MLP neurons of a small language model. Each row is named by its layer, matrix (gate and up: input weights) and neuron, and shows model dimensions 474-569. Each number is 50 + 12 x the weight over its row's rms, rounded and kept within 0 to 99. A neuron's up and down rows have the sign that makes its largest values positive.
A block is one neuron, or neurons of one layer that tend to fire together. Before each block is what it responds to, as a language model described it from the Wikipedia text at the highest values.

Responds to: Mid-word subword pieces
L2.gate351:62 57 40 49 29 41 41 42 57 69 36 59 43 54 52 49 61 59 36 35 37 63 62 46 57 52 46 51 40 89 45 64 48 50 23 55 41 47 35 64 33 56 29 54 36 43 55 20 69 41 60 47 54 48 81 29 43 46 59 36 60 65 54 52 54 47 41 48 42 63 55 50 46 53 56 40 27 49 40 45 51 51 36 44 56 50 64 76 49 53 50 60 46 39 49 44
L2.up351:75 44 36 49 36 45 62 70 58 55 59 56 57 36 24 36 56 60 41 58 55 23 52 29 61 73 27 47 39 56 40 39 40 37 51 36 45 54 32 40 42 45 56 32 55 51 38 40 53 54 49 42 62 50 50 43 41 57 40 54 47 51 58 47 51 37 32 61 46 61 46 47 44 46 57 60 58 29 58 49 27 51 50 50 52 58 26 51 48 38 32 26 57 50 58 73
L2.gate429:37 39 47 64 46 42 50 34 50 46 31 53 56 47 53 60 44 71 45 55 70 33 42 46 54 54 43 37 50 46 35 28 55 43 44 43 50 40 54 38 41 34 56 53 42 59 41 51 69 36 48 56 50 57 27 39 42 51 45 54 49 66 43 65 39 53 47 45 49 71 65 56 51 66 56 61 43 56 39 50 48 55 27 49 45 22 62 73 47 20 43 69 36 67 48 42
L2.up429:57 32 62 27 47 36 59 45 47 55 54 47 36 22 50 44 47 49 57 52 67 28 33 53 31 60 48 37 50 70 59 72 45 57 36 34 45 49 50 56 56 54 44 51 43 68 47 59 53 56 39 71 35 48 34 47 71 44 59 68 45 43 46 56 50 58 45 46 77 50 59 48 53 69 48 30 63 46 55 78 26 49 56 48 70 48 45 43 38 54 45 54 69 40 47 54
L2.gate917:40 53 60 44 32 54 54 48 31 46 34 45 37 50 36 67 62 56 68 54 64 46 68 73 58 57 52 56 59 52 48 53 70 39 30 54 43 50 49 67 34 58 62 42 43 69 37 43 69 49 49 26 63 50 55 34 51 29 57 55 21 51 54 58 44 60 56 63 58 60 51 27 61 33 61 46 40 26 49 69 59 53 62 69 59 39 48 44 51 55 43 39 37 16 43 56
L2.up917:60 66 29 49 44 27 67 49 41 49 48 46 55 52 36 59 70 69 37 77 54 59 28 62 38 39 42 41 44 45 41 25 46 69 34 64 59 58 64 55 35 52 59 46 51 46 47 46 51 42 33 44 34 58 54 43 68 46 39 36 44 20 58 43 39 49 59 57 31 38 59 53 51 47 38 56 57 37 38 46 49 55 43 70 50 32 66 42 57 59 40 49 59 42 50 53
L2.gate926:60 61 62 60 45 51 55 57 42 56 61 41 54 60 63 55 56 48 58 37 51 48 51 39 73 45 30 60 22 49 54 49 61 39 56 67 52 64 59 29 71 34 42 57 55 43 56 59 57 45 45 60 75 50 45 36 33 44 78 50 49 60 40 49 33 45 46 56 41 51 25 44 43 54 54 39 36 36 47 54 27 61 45 34 63 50 40 53 43 57 44 57 61 56 43 46
L2.up926:51 57 56 49 51 43 59 49 41 50 42 63 47 55 48 50 49 41 58 64 45 58 40 66 66 43 44 43 58 53 52 56 50 55 57 41 24 59 57 71 51 47 38 20 59 49 34 37 58 29 31 55 62 63 50 26 60 41 38 55 30 54 15 70 53 65 44 52 57 42 52 52 46 64 69 38 46 43 45 50 39 48 77 34 46 49 62 66 61 37 67 31 46 32 48 41
L2.gate1327:57 54 55 54 59 65 40 20 60 43 46 31 46 53 49 37 33 41 47 56 42 57 61 31 45 65 57 60 48 56 37 50 62 53 46 50 37 61 47 60 51 55 56 47 48 51 40 39 51 38 62 46 66 82 59 35 48 59 23 47 47 49 33 75 40 27 43 68 47 53 38 43 74 61 21 35 54 44 49 57 56 28 59 59 49 20 60 76 49 49 62 49 48 48 70 53
L2.up1327:48 37 35 48 51 42 50 61 37 46 38 43 38 41 51 57 49 68 28 61 53 47 42 47 86 44 59 57 69 39 55 38 72 47 42 39 43 38 61 54 58 31 36 64 44 42 50 56 52 46 58 44 30 61 39 48 54 47 68 63 55 26 61 48 40 55 27 39 26 64 52 45 48 59 49 62 57 45 29 53 52 51 60 74 35 43 52 50 54 52 55 36 48 70 71 64
L2.gate1501:55 49 56 32 40 69 48 59 53 61 64 39 46 34 45 69 64 39 55 66 27 24 47 54 58 55 53 36 51 42 78 26 47 62 37 52 55 57 33 59 62 71 51 54 55 30 64 40 41 60 55 60 57 40 60 66 82 42 50 50 62 44 61 70 66 42 32 65 51 68 56 44 57 37 45 39 64 64 51 40 45 34 51 41 46 37 68 74 54 43 50 42 53 47 53 44
L2.up1501:51 64 33 52 41 62 51 43 44 55 46 46 48 84 48 65 54 21 54 39 60 45 46 63 54 64 71 57 56 48 34 71 46 40 53 38 47 32 48 44 55 57 61 66 40 33 59 37 54 34 43 54 69 55 47 40 74 68 49 39 47 37 50 63 55 40 62 46 54 70 52 41 59 42 43 63 87 56 45 43 70 59 35 56 57 42 74 54 73 27 49 43 30 45 56 60
L2.gate1734:50 66 44 60 38 41 33 38 51 59 29 51 63 53 65 52 52 22 45 41 45 60 59 39 64 34 48 65 67 53 45 70 33 38 83 43 48 60 45 26 64 48 45 64 54 69 45 29 67 60 45 13 38 51 45 56 49 48 76 41 44 56 50 50 27 34 56 53 45 42 47 48 54 46 43 40 28 55 58 52 54 53 46 67 47 56 36 55 55 73 58 37 54 41 53 61
L2.up1734:74 54 47 51 34 23 24 61 69 62 64 44 49 65 35 34 70 57 71 46 40 28 36 69 54 56 56 62 60 19 64 62 62 39 63 38 44 37 48 60 49 51 48 34 74 69 54 39 55 51 43 25 67 59 34 72 59 54 27 37 37 64 21 43 56 33 49 60 82 51 62 35 51 54 49 34 41 46 51 26 52 57 45 67 31 65 30 43 53 51 42 55 31 46 35 64
L2.gate2217:55 57 70 73 29 60 46 65 60 46 64 40 61 54 51 42 24 64 69 43 42 38 61 43 37 64 74 69 60 52 50 65 47 45 45 43 39 51 46 69 50 32 50 40 40 71 51 52 45 52 51 44 25 51 59 47 34 46 36 55 48 48 69 50 45 52 45 44 63 49 51 74 57 34 44 62 33 39 55 48 36 55 55 47 69 36 45 74 46 50 45 63 52 69 28 60
L2.up2217:52 57 53 60 50 66 68 62 49 28 61 68 72 62 52 56 19 43 36 46 69 50 36 38 36 64 57 48 51 59 38 56 61 31 45 50 45 65 61 52 43 65 56 37 56 61 61 63 66 42 35 40 40 48 65 32 57 45 33 49 50 57 53 57 49 57 62 47 44 44 54 46 67 48 56 72 49 43 43 37 42 58 34 51 43 34 51 43 60 59 36 53 50 36 53 51

Responds to: Transitive verb endings before objects
L3.gate49:59 44 49 52 57 42 66 43 72 28 80 41 49 39 59 54 55 42 64 65 54 37 39 60 56 58 31 31 49 44 76 51 62 55 44 45 62 58 57 43 50 44 70 57 41 34 33 39 69 62 55 58 48 62 43 47 39 34 54 61 61 37 44 59 53 55 49 74 69 59 76 64 35 61 44 54 56 46 41 53 40 53 75 45 26 58 51 51 57 75 55 57 58 74 40 43
L3.up49:49 66 40 30 65 40 55 39 43 49 66 62 50 45 39 66 62 57 52 67 65 35 51 45 55 39 78 52 61 42 58 30 45 35 47 49 58 41 53 49 55 66 46 33 74 25 29 74 40 57 60 39 38 54 40 69 50 55 46 50 60 43 54 47 52 60 38 58 61 37 75 56 13 33 24 65 37 41 70 62 43 63 41 33 20 41 74 58 48 69 58 25 33 69 58 72
L3.gate569:60 56 38 72 45 52 46 78 49 66 41 50 33 41 52 54 59 50 56 62 34 40 55 55 54 50 54 28 54 52 35 46 63 45 31 55 30 64 74 40 48 52 53 47 33 17 54 45 48 33 50 43 66 48 34 33 44 56 57 70 55 67 48 38 67 55 45 61 68 64 48 51 59 68 31 25 41 40 63 61 43 60 63 56 42 66 48 58 28 56 54 52 43 60 57 70
L3.up569:47 49 52 48 60 56 48 44 47 47 47 56 41 57 47 45 57 62 44 49 40 54 51 46 32 36 45 48 62 57 70 47 44 62 34 34 44 59 60 70 49 73 65 64 69 67 37 50 55 43 44 54 67 65 69 45 51 46 40 78 24 32 62 39 40 70 59 26 62 59 66 52 53 45 60 41 57 49 33 77 45 55 41 29 59 54 47 57 86 56 75 48 50 52 40 38

Responds to: Main verb after subject
L5.gate1483:52 22 40 56 65 35 38 38 43 42 49 39 53 51 50 54 56 56 72 71 51 34 44 56 36 57 28 39 38 33 46 51 32 38 37 56 28 44 42 58 51 78 38 34 58 51 27 44 43 48 65 68 49 48 49 60 58 46 37 38 41 59 55 32 61 29 59 47 57 47 56 47 26 55 60 85 44 67 59 51 70 72 47 51 32 45 36 38 66 77 59 52 64 55 58 48
L5.up1483:44 61 62 52 61 37 30 44 37 29 36 42 52 47 77 60 42 52 34 59 61 40 85 48 59 58 46 55 15 28 42 51 57 43 28 53 54 63 59 50 44 50 52 35 58 53 36 64 52 53 59 56 35 71 58 47 52 60 25 59 32 35 52 45 50 38 63 72 63 52 37 57 26 38 49 50 68 43 43 50 45 47 48 40 39 43 48 34 78 70 19 51 45 55 50 62
L5.gate1566:43 43 34 50 71 54 45 45 61 61 51 54 45 49 32 42 53 41 76 45 43 52 46 46 36 47 35 49 75 39 44 51 43 34 41 58 43 49 57 54 42 55 52 33 32 39 40 52 47 49 53 71 62 55 24 68 52 48 54 60 55 45 86 69 51 49 60 59 50 17 55 53 54 41 37 59 81 36 65 60 59 18 59 31 41 24 37 64 58 53 49 68 44 48 57 45
L5.up1566:53 43 54 38 51 63 50 37 54 66 53 42 52 34 47 47 53 49 50 59 42 50 41 48 40 45 58 60 43 27 41 81 46 67 42 44 47 48 65 32 52 34 61 44 61 30 49 49 41 39 52 52 37 52 56 69 55 48 56 88 35 62 45 52 59 45 51 62 45 53 54 74 59 40 35 34 55 48 12 64 38 48 54 42 65 47 60 31 52 43 63 53 47 50 61 36
L5.gate1758:73 55 44 26 42 45 56 36 33 55 57 57 49 59 62 66 38 54 55 62 57 44 53 35 51 48 62 43 44 40 63 61 39 43 60 38 65 39 58 44 49 54 70 48 54 67 54 47 49 57 70 70 65 55 42 40 59 45 38 52 52 74 84 66 52 41 46 44 49 51 63 50 51 58 43 45 50 61 46 64 55 66 60 38 38 68 56 45 46 58 76 72 44 51 43 34
L5.up1758:56 48 42 53 54 44 22 43 42 68 40 47 44 39 54 51 52 46 49 48 32 29 50 61 39 27 43 54 53 31 52 53 52 56 45 59 48 25 65 60 53 59 52 62 64 61 45 62 66 60 71 50 69 56 50 57 61 24 43 46 41 47 52 36 60 40 44 45 24 51 66 44 45 42 47 72 68 59 31 52 24 57 77 54 49 40 47 46 42 91 59 55 44 46 42 35
L5.gate2092:38 33 57 46 66 52 53 31 31 24 47 75 46 42 46 62 53 41 68 61 60 48 56 49 53 65 53 29 52 26 60 53 47 47 59 39 46 51 55 54 50 36 49 40 43 53 34 46 48 54 39 45 43 63 50 45 60 26 27 57 63 62 61 54 57 43 51 49 65 57 46 40 32 66 56 64 64 52 62 35 49 41 48 45 53 63 12 48 41 55 59 52 64 18 58 40
L5.up2092:22 42 64 41 63 45 47 50 50 44 68 31 54 49 67 50 71 57 39 24 41 44 53 74 55 48 43 46 36 35 64 72 37 44 54 44 55 72 51 37 53 53 49 45 53 45 41 57 51 63 56 37 40 45 60 45 54 50 36 38 46 60 55 51 52 61 49 37 51 56 47 50 45 63 50 60 31 42 42 59 47 53 43 57 52 44 50 62 41 50 47 58 34 46 48 60

Responds to: Mid-word subword fragments
L3.gate1972:50 53 55 51 36 31 45 69 40 75 59 53 40 16 43 54 59 49 52 48 38 56 49 42 35 57 50 52 53 54 24 41 67 43 34 39 48 44 36 49 54 42 48 33 37 37 41 48 39 71 47 47 60 54 54 39 55 62 48 37 55 55 64 53 47 47 36 61 43 73 36 72 50 53 52 64 52 39 46 59 47 37 50 67 50 57 70 39 46 46 40 46 73 32 60 39
L3.up1972:48 49 13 54 63 52 55 37 51 55 57 51 39 51 46 56 47 58 55 69 40 56 37 49 39 57 52 66 70 38 46 75 58 57 32 51 37 58 51 33 36 67 17 58 55 48 54 38 54 57 53 63 68 31 43 61 25 76 51 55 25 44 59 53 33 38 61 53 57 49 69 46 33 52 40 46 41 32 54 62 63 50 36 44 24 44 63 39 55 55 62 50 64 57 43 49
L3.gate2353:39 59 53 45 35 52 39 59 66 37 66 45 41 59 33 27 35 47 38 61 57 57 89 22 51 39 43 62 47 59 62 57 32 51 54 36 47 46 47 55 37 43 52 53 42 38 34 53 50 56 44 36 38 65 68 45 62 37 48 72 54 37 40 63 52 41 38 44 63 53 11 48 49 43 46 55 64 52 69 41 61 40 59 33 43 56 32 62 61 63 53 31 45 51 76 52
L3.up2353:52 33 45 45 55 52 37 26 30 29 63 38 55 54 52 38 39 38 55 31 49 49 42 54 51 68 34 49 46 35 46 43 35 34 54 63 24 56 45 65 45 34 51 19 47 53 41 45 70 45 54 32 39 43 41 49 55 38 50 57 52 48 51 71 46 34 55 68 33 46 44 43 54 46 58 35 68 44 32 58 31 41 64 60 48 51 74 27 57 45 54 76 43 38 51 44

Responds to: Mid-word and mid-number fragments
L5.gate582:74 68 60 64 42 46 82 48 41 31 57 40 44 59 41 70 45 51 69 46 56 45 66 57 48 57 38 24 41 36 56 29 38 50 35 55 33 45 49 59 51 41 72 59 68 39 31 32 39 39 51 56 56 73 46 42 30 43 50 28 54 66 56 71 82 29 71 41 50 46 43 28 58 43 47 44 59 68 36 42 72 38 61 42 50 73 30 61 21 57 39 27 51 39 47 51
L5.up582:37 40 46 30 63 53 57 52 63 53 54 61 31 40 39 67 77 39 47 54 62 49 38 68 29 36 61 71 49 28 63 42 63 50 46 58 47 57 49 65 51 49 54 64 65 46 45 57 54 42 37 66 41 49 47 55 53 42 37 48 66 55 33 54 50 30 72 33 57 59 49 60 50 56 42 46 42 41 62 54 46 61 57 39 55 49 57 51 81 58 44 59 43 40 49 40
L5.gate671:34 63 41 55 61 44 60 55 55 67 36 85 59 61 77 48 38 35 42 34 58 69 63 51 40 20 17 57 20 48 41 59 45 40 64 54 50 43 41 44 46 47 64 34 39 45 66 47 43 43 50 37 43 46 30 40 39 45 42 54 57 56 17 27 49 45 57 51 36 41 53 49 55 61 53 47 73 60 40 61 52 62 59 41 65 65 52 53 53 60 49 41 63 58 26 62
L5.up671:47 38 39 59 69 55 52 64 72 54 40 56 46 58 36 60 21 59 57 54 53 56 51 58 45 73 55 52 70 36 39 60 63 49 51 69 75 46 37 53 36 45 46 56 58 44 65 49 34 41 42 45 42 24 49 25 31 25 43 42 48 57 37 48 69 52 55 39 52 61 34 47 37 37 47 67 42 58 58 31 45 41 50 41 52 44 41 54 45 66 41 51 46 63 85 55
L5.gate1804:52 63 55 47 30 51 55 16 65 46 47 29 47 62 54 54 44 54 53 40 55 40 61 60 49 55 66 54 57 40 77 57 54 68 47 50 46 65 62 41 34 24 62 57 52 52 49 82 51 59 35 41 39 43 55 53 58 65 38 30 37 60 43 56 41 66 70 30 55 25 43 44 45 33 40 58 76 60 38 43 65 34 68 41 57 75 34 38 51 67 18 67 53 39 43 44
L5.up1804:42 30 45 46 54 40 47 50 79 29 57 69 51 41 27 64 37 57 50 40 55 50 59 47 56 60 28 33 45 37 51 38 37 48 61 43 55 46 38 76 49 37 33 47 65 35 33 46 71 42 21 58 58 35 50 54 40 45 41 30 61 51 45 57 40 58 40 46 44 53 48 50 45 39 51 46 62 52 60 43 63 78 41 36 46 58 38 48 48 46 17 43 79 44 65 38
L5.gate1915:48 79 49 62 52 64 42 55 52 66 58 68 67 42 75 63 60 57 63 59 50 45 57 63 39 39 64 43 59 35 34 55 49 42 44 45 66 34 43 38 43 52 45 51 50 56 52 53 54 42 36 33 49 64 54 40 51 66 52 58 33 50 51 23 36 56 59 57 39 42 59 53 57 65 49 53 57 53 51 37 55 55 49 40 58 66 46 37 47 47 65 41 47 45 61 24
L5.up1915:31 36 57 47 54 29 50 48 47 41 43 70 43 60 45 47 41 53 49 75 65 64 35 52 56 51 38 53 56 39 45 58 15 70 43 53 62 55 59 66 74 39 37 63 55 53 85 72 68 54 31 36 59 55 32 53 52 44 37 50 41 38 74 59 67 27 41 43 38 41 68 52 34 37 53 41 58 50 57 35 56 44 71 51 62 52 57 44 36 43 38 54 42 20 74 33

Responds to: Verb endings, split verbs
L2.gate459:40 52 28 60 52 32 28 46 36 48 48 56 43 39 43 33 46 52 51 55 57 42 50 48 71 40 59 41 67 46 40 47 49 55 50 64 55 52 63 68 65 64 41 55 42 53 55 41 65 44 43 50 31 40 36 59 33 46 55 43 57 38 43 43 63 57 42 36 63 33 60 48 35 49 59 60 59 57 42 35 42 47 51 57 51 62 78 55 37 53 39 42 55 60 37 54
L2.up459:45 49 57 48 49 64 28 74 60 31 62 56 47 56 35 28 38 61 55 23 58 52 48 68 39 53 39 54 64 40 52 71 54 52 65 59 58 51 51 53 49 24 37 49 51 41 44 60 52 42 69 42 33 52 46 58 71 59 80 60 57 50 47 28 78 55 45 63 55 46 62 73 35 43 55 50 65 44 50 51 46 53 60 50 34 62 45 46 57 51 34 32 60 72 46 46
L2.gate1009:26 45 67 54 49 23 44 65 60 52 62 47 49 45 60 54 50 40 40 68 36 37 47 58 36 29 49 52 57 49 52 57 64 53 73 57 53 37 61 39 48 45 72 46 29 57 51 60 62 49 64 63 37 45 28 54 58 59 48 38 44 26 50 44 56 67 53 65 57 47 52 69 33 60 63 53 45 59 35 57 56 67 79 63 28 54 42 55 64 56 47 51 53 68 48 57
L2.up1009:45 67 13 48 61 28 41 52 63 62 29 52 65 63 58 32 63 15 31 36 57 33 39 64 47 49 48 41 51 54 46 33 52 45 43 32 38 47 51 47 57 63 34 31 34 53 29 64 39 52 40 73 65 42 51 51 61 45 29 78 69 49 47 47 60 53 43 38 50 40 38 55 48 68 50 55 66 56 62 45 40 48 50 31 55 58 59 36 40 76 43 41 68 72 48 70
L2.gate1093:58 42 44 58 59 46 73 56 58 41 39 71 33 55 23 54 35 64 54 51 62 41 58 51 41 42 49 36 42 52 51 52 45 49 43 59 34 49 51 50 58 68 54 53 53 53 53 49 48 51 57 52 63 60 36 29 46 65 40 52 87 43 43 34 61 61 41 37 47 38 46 59 61 38 61 60 48 46 69 56 62 46 53 40 46 34 40 43 65 37 42 59 36 62 68 37
L2.up1093:29 51 52 63 68 61 44 43 46 47 65 57 53 59 62 56 69 44 49 40 42 57 36 66 32 39 36 59 62 37 68 29 35 56 46 62 52 40 33 51 60 42 49 56 44 57 57 50 32 42 35 68 72 52 60 67 44 60 53 46 64 67 45 41 42 54 67 57 52 57 62 43 56 50 75 42 59 27 59 48 30 78 54 64 41 59 67 61 57 48 41 63 57 41 57 39
L2.gate1169:49 55 44 53 33 35 67 38 43 47 47 58 46 61 68 51 40 52 49 45 34 51 40 68 39 48 55 57 68 55 61 49 61 60 52 57 43 36 40 69 34 61 45 67 41 68 63 63 38 30 47 44 49 54 53 57 24 59 50 59 33 49 32 52 62 59 46 59 51 35 76 64 44 41 62 66 39 51 63 62 55 59 49 50 44 49 54 29 57 59 41 55 34 51 39 34
L2.up1169:55 54 53 42 64 35 66 55 71 28 61 55 48 40 41 32 40 61 60 33 45 46 31 61 41 46 59 37 49 56 59 23 50 68 63 51 53 61 60 62 60 60 35 56 54 63 35 95 26 55 38 40 44 63 42 58 66 49 44 50 69 52 69 43 54 36 39 34 50 51 64 63 37 38 67 56 78 43 35 58 55 52 59 41 47 43 51 45 71 57 60 38 27 42 52 64
L2.gate1467:49 35 56 44 68 69 50 63 48 32 36 51 31 60 67 53 49 55 42 61 40 56 42 56 47 25 61 26 62 42 61 60 44 43 54 54 57 53 41 54 60 66 69 47 52 55 42 68 52 54 52 77 64 72 51 47 49 29 36 38 49 64 52 57 39 74 44 56 52 50 36 47 30 50 45 29 61 57 71 55 32 55 68 55 36 47 72 38 68 68 53 33 60 67 38 57
L2.up1467:35 58 47 31 42 34 45 53 50 55 35 26 54 35 31 53 43 71 59 60 52 56 56 53 40 37 39 50 47 51 73 40 50 42 71 59 52 31 45 37 56 50 39 59 36 51 39 56 62 50 74 68 57 53 42 32 58 34 48 55 29 42 49 45 45 28 32 53 57 44 69 68 36 51 42 60 52 52 51 68 40 61 57 29 44 24 54 56 59 61 55 48 52 67 44 39
L2.gate1802:65 68 54 25 71 51 54 58 56 57 36 60 46 45 42 51 68 50 45 35 60 61 35 73 50 60 31 60 64 42 65 81 57 57 61 59 37 34 47 50 57 36 48 56 40 81 68 53 60 53 44 37 57 46 34 38 42 33 36 52 53 71 62 71 23 36 51 46 52 69 64 73 41 55 33 44 44 53 57 36 53 56 46 43 36 38 68 58 40 42 61 51 69 63 49 68
L2.up1802:47 67 65 35 42 45 43 35 43 49 54 65 66 43 40 74 53 57 57 40 51 66 27 42 49 54 37 42 57 56 60 68 64 52 57 65 47 35 66 54 36 52 39 70 47 66 48 62 39 67 54 73 36 38 40 50 60 25 42 40 46 88 43 47 46 70 49 63 54 73 64 48 49 50 44 65 43 32 55 52 32 53 59 38 30 50 54 46 53 48 81 64 37 46 48 47
L2.gate1981:47 49 48 46 55 41 40 57 39 46 51 64 38 33 53 74 68 42 37 42 48 51 48 43 44 44 53 53 54 58 68 65 63 56 30 50 51 31 50 64 76 55 47 36 43 38 55 74 26 67 38 44 43 71 25 56 46 56 58 40 57 41 33 39 22 49 38 47 73 36 47 42 46 47 47 39 50 65 68 41 50 56 62 53 44 41 50 42 57 60 42 37 44 50 37 75
L2.up1981:43 52 31 53 57 61 44 48 49 47 74 41 41 49 60 58 57 53 59 59 54 63 78 76 45 61 49 54 53 57 57 49 54 49 39 55 43 55 57 31 66 56 39 62 55 60 43 49 59 76 49 50 42 47 46 63 38 52 42 70 51 60 46 52 43 47 66 45 39 49 74 57 42 68 54 35 56 50 70 45 47 53 67 66 45 41 35 59 54 51 54 57 52 61 47 76
L2.gate2252:28 32 51 46 39 56 36 43 63 47 67 43 47 44 59 73 45 39 43 46 52 32 44 52 59 50 43 79 50 44 43 75 46 49 71 67 69 51 63 58 50 48 40 48 51 35 50 46 59 62 54 41 72 78 42 60 57 44 51 73 39 42 51 38 48 32 44 40 47 60 52 67 35 58 37 59 49 53 54 62 62 42 73 47 50 61 63 30 55 49 45 54 30 63 50 56
L2.up2252:46 38 29 49 32 59 41 35 69 43 57 42 70 71 44 57 42 61 58 72 42 48 48 64 55 47 43 61 53 75 52 63 54 32 56 62 61 64 52 47 57 54 57 41 48 39 58 77 57 70 54 48 57 61 51 50 46 38 53 51 45 55 58 48 64 52 19 50 30 67 48 63 35 56 55 60 65 42 37 55 51 25 65 37 48 55 41 49 55 31 38 57 37 55 49 71